Part of a small language model's weights: vocabulary 1024, learned positions.
MLP neurons of a small language model. Each row is named by its layer, matrix (up: input weights) and neuron, and shows model dimensions 16-207. Each number is 128 + 24 x the weight over its row's rms, rounded and kept within 0 to 255. Numbers have three digits each.
After each neuron's rows, "fires after" lists the tokens most often just before its 100 highest values on Wikipedia text that the model never trained on.

L3.up941:160146110138153116127126135139095132116151112119142190120138138133141156107125137100128129076116135099147140132118139163161146124096145140121148165126153080136158116113119109144123101120100162124136102128140099126133144151156104126145123122118089170189137125129144095148111130112128100169081115107118111121106162102166161109110143126097093100119090131149155108116139141090109110133116117123112145094117122091128120128128129156107167128113146121106219114100116113075128113145126147184113126149092086081081148087113115103145120126106110131167143164114126144125139152102149097122
fires after: "v", "av", "d", "ow", "m"

L7.up888:129147124116150126070116111133152115167127110085130111160084129156148128158139128131142112140117114156134124109127118128110126117128134140125170107103101099123144121099142136123192089088146180137114127112122107145122123144093148134143101132129124113132112169063156161126144163128143137119106132130151079146095151140114172134108123125178133130154112091110123133116126105106123118122074107127140099157162131068125112147148127113133119151152050105153106164145085139127162111089149139096127135106095148085099086142143125109112173144167167081099131156176115138127131177117150140057
fires after: " |", " ", "2", "9", "1", "3"

L3.up106:126168119095148117127163165073153138123106136080178163151125101161130161083129116132111130158142117075120111128147150132095156167154103150101126122123164106114077116103154126181157143106115148130120121174110127137088150173113158134124170099119135134102134162157142110132114125098088152111137164177103124150128111055122118159132124175127132094131133166144162162150131107143067139108122118112092124120103106139124117135142142130161121161102147092121115117109145142054148092101106160087124151117135115119145125170137132129137094111086105154134128129130124123143104104148099153104
fires after: " P", " A", "p", " con", " comp", "um"

L3.up910:119179128107118171109161150093112140129118120128149141179126105107141134133150171144098121126132116069119109187181133153153113143127083162116113136123095129110102119159093143134106145124121119098121088127100148146147111140140136150145140105123132113153101121146117124136134126131088113117139115181117088141103105091160130121110126144096114090131120106144150163136101101173075124091110107124119094134173101130116151131150138133157117178145140109186098134086116129125128105134148114146125131121122130118132107128166098127179130130094141134102146109136148116139154073145111118151
fires after: " ", " cont", " pro", " Pro", " D"

L3.up780:127108154169131130129078179051098135129113129126116126141146152158083162094122146155185086118120135105106143127095109132140128143098122149121191131092118155150097114119179131107101152114115098153107116157147154134114142110104081148095166147098153119095126135112143137168083118121127138145158099144130096106128179153167145153111132138125096127109144103135136109142134124134149107095109124114183132124119108093127135126185166144128114107112116123117171125143188077087137115129097116172119146146110128134158102143148133134171057129115123136154156143131123146120167117108123119088
fires after: " to", ",", " in", " from", " of", "rom"

L3.up909:179150101126130088124154139151109139152135105123160135123101142131063124140112160125061193110107088139187165147110144147146158111152089116155158101120122115109093120119106105166127102117122173140121140130152153127121166105128164133118162148092116096159127112167132147141086165121101165105123116121126115125082112139121175177123124130087105146133091096114127126120110150085106135102109124168103152103122154125130111138136117150070134145102118123158154127121120149112100153139137149116094171114081123105071165110121137124160087090102112110144130125119125155113133122110112136159
fires after: "on", "d", "m", "ad", "g", "c"

L3.up697:145115137156145152154104119108092104124116127153120144167128125133120125109081127146195076107137119149150117128111120116090072105168093126130132106132118128173126131198159154155163113137096095113083115135102094120125118158121160104119115120097123126115134152113137133136108137121132150150161124124110106147132137123144165104122139117146150119170154137084125130143124113132083115106090129104097102138142115161120148162132109147102187135131151149111140124161144145096182084109117143119103139070118115139094146120114114132170128138125108181120102083140136169162139136103132136150
fires after: "a", "u", "e", "o"

L3.up256:100133133130144130103117090128136105128119127111134127120111143159129124121133117110128124153124145119131128153125167136128089147122157149098083135120122106160158106143153148123115100165108112134167116086158123105128105123094136131114118147115156117166091133108100090113135157128083137196169163138116104109146157107147130106097155170107090059159129124109090143133127153103070099034104099119105080118114172137120144133128134086154122111155159102149125098123123152097139157135130171135146150136135163078081136122110141129123182122130078124138138135128137146098142146107120148115
fires after: " A", "A", "al", "S", " C"

L3.up621:077159144106107168110199123124077150106148094111143157210143132156128143157104141129124123138099148153092106130159142119111117127133128127117139128132106126110112091169102138116128133100097116138109100128121154126134134175114133144093125161137131111142136132131160124141125167148142115123124128153076122143124143101157139142152151094116139116166133074105142172118126111132111132116130114125153125092181136146137132165118167141159153161103161150136152129079122115088114149138179185119114141120136122130081150118191133127166118112101120142139119123159123113158106087122127093159
fires after: " D", " A", " K", " R", " J"

L5.up107:105099118136101117122129151136065122113125122136167139130114113129145136087107136102157146105130159126147114148117134119110151135122143131139120180159146110123111163170158148133186138117104133122164147123123142144069103161109128123112143134091140119160074149110148150139094172153139101107161113154140082118158129138137141161174138133141112139186089126118111141112121184110129136089118104098139121129136158128131160165109119141149143110115141114146133084123087146092126126114144170106095103117157104125153132116117135114106084192113132108112114143087118105117106134060172176081
fires after: " Ar", "h", " ar", " M"

L7.up648:078129157118120111138144168124171154087131070137154134119154167144136122110146135147129132086122106160146104130182140119126089139130120131110117100158129133116123061129126109137139088127102123145169158120121157131155083153128124108137132070117105132135127155120102153132126117127140168168120105169162123147084124113086082153102105144135107093128123124139167126161128128117104120078133097157113107121163118158112131115158134107133147155103124141194111104093142141143126116159143174165154105129129144107135086113177087099171134078102141132136158111140166118130142090120137136144
fires after: " (", " ", " R"

L3.up713:130112095166144154140162122102089132120113104144148183151080124105124154119100105126129118106122142128105115138115157103095128160143160109135152114140113131142136107140152100102136124126129110125132142110156139154097113191101102169161129166085104150104124116090138154104132099142137060115136134197087148131150127075102158108154122119119173123154097124094110151104120099132135173120152093058112120147154118133123152177126141134121137143137117110126119124105120129126144148127132151131135123137118159164080126162138113156178109082156173157087126095127130115122084127103116124166
fires after: " M", " R", " ra", " G", "ov", " D"

L5.up345:110097136118118122115158130101083123107106147123153132105172098103106172168102156112141130131135055138076145102127159115146120170171142113135184134066133138107114122149124087138131093139131121137108162101105157145145091150102149143127111127120134082124125151140190131157125173133093117130140140135091128143105144119150129139130137137111189158171117099126148148097133137141096153140115105113102108161154121130107168148129121161084090142109135105170150101154136142054142138136123138137125125134143133160149103203160116094086108136128188167099122084136104120158131141130132168173
fires after: " G", " K", " d", "a", " D", " N"

L3.up782:100160105103128150105168164099118158129137144082143151149116131175120149137117124119143098147167132076116130129134119117157126172133136115129108141100105090108132143111121173159187132126110133158112073142158131136116160157106101150094137140133104122146150144157137123130126125095116137132110142153110111143141121092147109144126120116134094052107103105105109152142145110179104166089117122144141090113196080141146081153104177152114142160122140119125113157116154115117128112133159135092163137083132140141158137141201147125163083121098120112152111140113096125077115133147152111133
fires after: "ep", "um", " P", "iv", " p"

L3.up117:126146157107115111146131184120173113132127126119124116122130140152107108109113127099148105084122133142143113111103162112119130113142129141099113149120126118131128095091115121134159109157079169119158163186094131149145133147139124186151168103133128074127092101075114131139117145131147141118143089131088114156114167173110130161147138109127093112143116118146128126103111128153142086110054136083136080137131153090140142134159150106131103126138092129138131103159158108131114113092113142146126165120100141078134139166148137133168095110120103127175146126113125189111172150089134127145
fires after: " the", " a", " in", " of", "m"

L3.up850:158141075132150147128127093151139167143090104151155126111115126119112144171123135118097138085101129088162153132135125157144140149131113165119153139164113144140178088090117143132106141084115140098134075128102139125100089097115103159110127118073124166125127121158140103141132118134108154174133145125135069148111122158140187141112112122126159090136139148121109101164128153141137106088126117123096093160131106102112135128148128100102100148147126156111167134107100156094137136142188140119119094107119102108097131090141125100158133103116127132117095154116110118155149145126150166160
fires after: "v", "m", "ward", " v", "av"

L5.up468:092163103094170133145177138133084097130116118162119167141117124111106114133134135134123135135142146143132138124130131135152088139132108130105154147191154120123124081124158132125157133154130118127103146125127091138121159126110101144100161138111070095115157164160135135155128161172138135151119161150092101141138168121132121145161149127121156103156138121124116130121130158095095161123104143116101082172132096133083157112139134130111116122131124050141108113147111096101171156118163210154131112151143145129085148153109109152155158146140118124123128091120124121135097125131116151114
fires after: " ra", " C", " E", "c", " R", " c"

L7.up189:089112108118132117129107164106151143095156142121128145135127179156119132160156118151151114118092129129121147052157135120158102189105153171147125123088137130149152110123127111111107111150113132144139140138164121154130111136109094141147135094085143125141137111120124148187107157104106117157129096163140109142062140149144097141127127111120111119109133092120118112125147093133136139098108100105128099160142154147120090104109137148161107117121113126160160141115137151128095139113115119156171137096132099142129145106153134137148130120078141079149107115087172157104171089117204110128
fires after: " was", " in", " were", " p", " R", "-"

L7.up461:159146129103133121108113133134164131104145137128106094148123137117142123145142158131152119128112122160131139157084079114119141177123108117152166165119141127138135114117112091131094123114149101142118142133103174076140089146162109178139119085105122119090113118104119146132092106133112139116134118167110135113065166136172135115096097092140142149154073154164155117106099140152122133104148121088127120129180138102120146137146136131144100136141111121101156147125100118144126087123127135092086124099108114102107106185137099119141102179117185163157091122156112165136141115089095150174
fires after: " ", "n", " n", " l", " re", " d"

L3.up97:124157136074100140133095145117131144128134123147122130119136120119105111088114127099130090118145138089139118127124133157116113180129128111118139115137183089152081118125145125098121079087126124152123120159149119138123114143123135132137119124139114103162079084131096117148107114095127083162166094164081129128143191105142144107157125129105119101129131191082176130110128089123130131094123128129133140114112142107170136110125152123125113131135115071112134104099156148142136160138118131160148124082089165136093100138150123113164100159143158141123135129148174129156151140126125141131
fires after: " |", " P", " p", "-", ","

L3.up71:112164166129110122153152120156106134066127119147160132112123111101175137054083068092129114124164144135169104132158109137130128071128146106148160082138121124182155145129175104123139116176114110112099129133147157114107140133146091162112111081110131164084118151052170157147114106125101149169137139106134102120083137156091154111143149099127126125163104147109117120156180099150123100138121125153105129147130124116131126167120109132125161128116134105169149120111114127141146130110142140115163103158103102133088118171114120122143168151092157127123137105131129175133136108107178111113
fires after: "ren", " w", "u", " W", "a", " tra"

L3.up715:140086132099159178114136149106104136112111114131096112121159097136119113098138127147115166099105138117089126117139095143119148135179111112122133092158099089168181111134143120171149118115111117126126127083156182109130101113169086133143127107117140132085128181153147126160122154148099127142132144123135095140131129127140113122093130070062150169133112145109163133148158142142154076112109124096134139151108133108150149173163170144113140115129171123143139112118096097144174114094157132170113142153094123129103120130126113097166095129130146140114130165153149149137099154148136157103
fires after: " F", "f", " L", "ou", " f"

L3.up572:153131092140173190088126129180126094142107147138109159103132105111152130140141126117123162164163137131108124096163114091136188102120121132112133110137120128080133125094109143112119140145090143143136080083081146163113082156110088173099175143149094151113107132115134102154115143122124111142133164126117098120143133121165131128120109103109092095122139116147177127137103172132102122116107136103126164127127149127133132141135140175112121198108169104139157123141095120142137136107133129150119103147140118100069143082120130115115141125107132173139141168133124143187098133088130143130
fires after: " c", "t", " h", " f", "est", "f"

L3.up148:139126114093114127123134157091118123155114126086110157143099137150103144171128119083158134118136113081087123136152148119110147134152149181106149108125112126144180136124125166123140141136132167128104128158142149127137116135120124144115133135120153132136079103067128132144108134158134087134131191143073152126148194144163188140132134169138134123166145120079113144106129060098122128130142102108132096130122055114156110123134133120149141139144127100123105119095144133139128150100153134108070091096101141103085122162111102118146138112143176137158147138122171096134144110107153128124
fires after: " |", ",", "2", ")", ";", "|"

L3.up184:155120120129138141082145161098150120157077097131132148107146139157151122122095122102205108126124156109142133114142171087084154141151166157096129107108123083161153130118156175113095118123107170124148133159135119130095108136122129120141164127125134141138109108118138120139167133144102150140147147153119100098158090094158103108124103177138089103116117138060163135142137093129077101121100117144135112134132111114144143132107132114137137164132163144131125100095133116139140143114150098105127156157128085093146150114129143114132143130119106129141113111150158152109120120127111199106
fires after: " M", " A", " pr", " Pr", "A", " H"

L3.up176:150141089133140148116095115145111156097112116101096144148115109132126118138131095153135151107101115111130148162084089139134124136141101092131131156123120066123119128109117123139130121153104117150114129118153154118140132154114112123169169106110168130114141097109138128178104145156132106122097165129146160133136122154134115126098097121117128156092125172134164127135127184152132127121091115113113151175081161116135118146148092168126139155152150150079126158132094133121137129128091115181139091165078136156097103097142115083132063105145147142160175114156131161122144141091137124110
fires after: "f", "v", "ou", "el", "p", "r"

L3.up936:091123122117099138117131160160144102107156099169137107106121126125124121099122111119168135147142198156125106141121105129096137137142131138133143117139156120144179170143167122103113114090117155134125142065144166120118103127127157157113117130124104157130185083104148117165099114114115118134128184142127100082110132136138129164133125162083138156201107157152120129164113117079174083125127127161120125123130141099137104114116138141125140130106135138139116090148101071129145145129165121115111086151112127123129132098086139109095137139145119090138119121129130130114135127112130129104
fires after: " Ar", " ar", " was", " J", " H", " is"

L7.up559:111143124129116152088119100137102144152136120090126116141092163110137130101122103165090115103120127128116127173086083112099130095123119139111137131105114119126138128097106151125129108106129110123109109133115183096152146172145092139167163136091162138106126101147183111129132083104122148109156108137096144101157136147180146087102106089160134154174092116174158115122125141139133129144128114133127082146120140115104161123138133141126124113119162100135100135153129130122140128106127178167123118111114095145132113139118130114139120127147164099148105125146102157110103102050174162142
fires after: " ", " l", " |", "s", " re"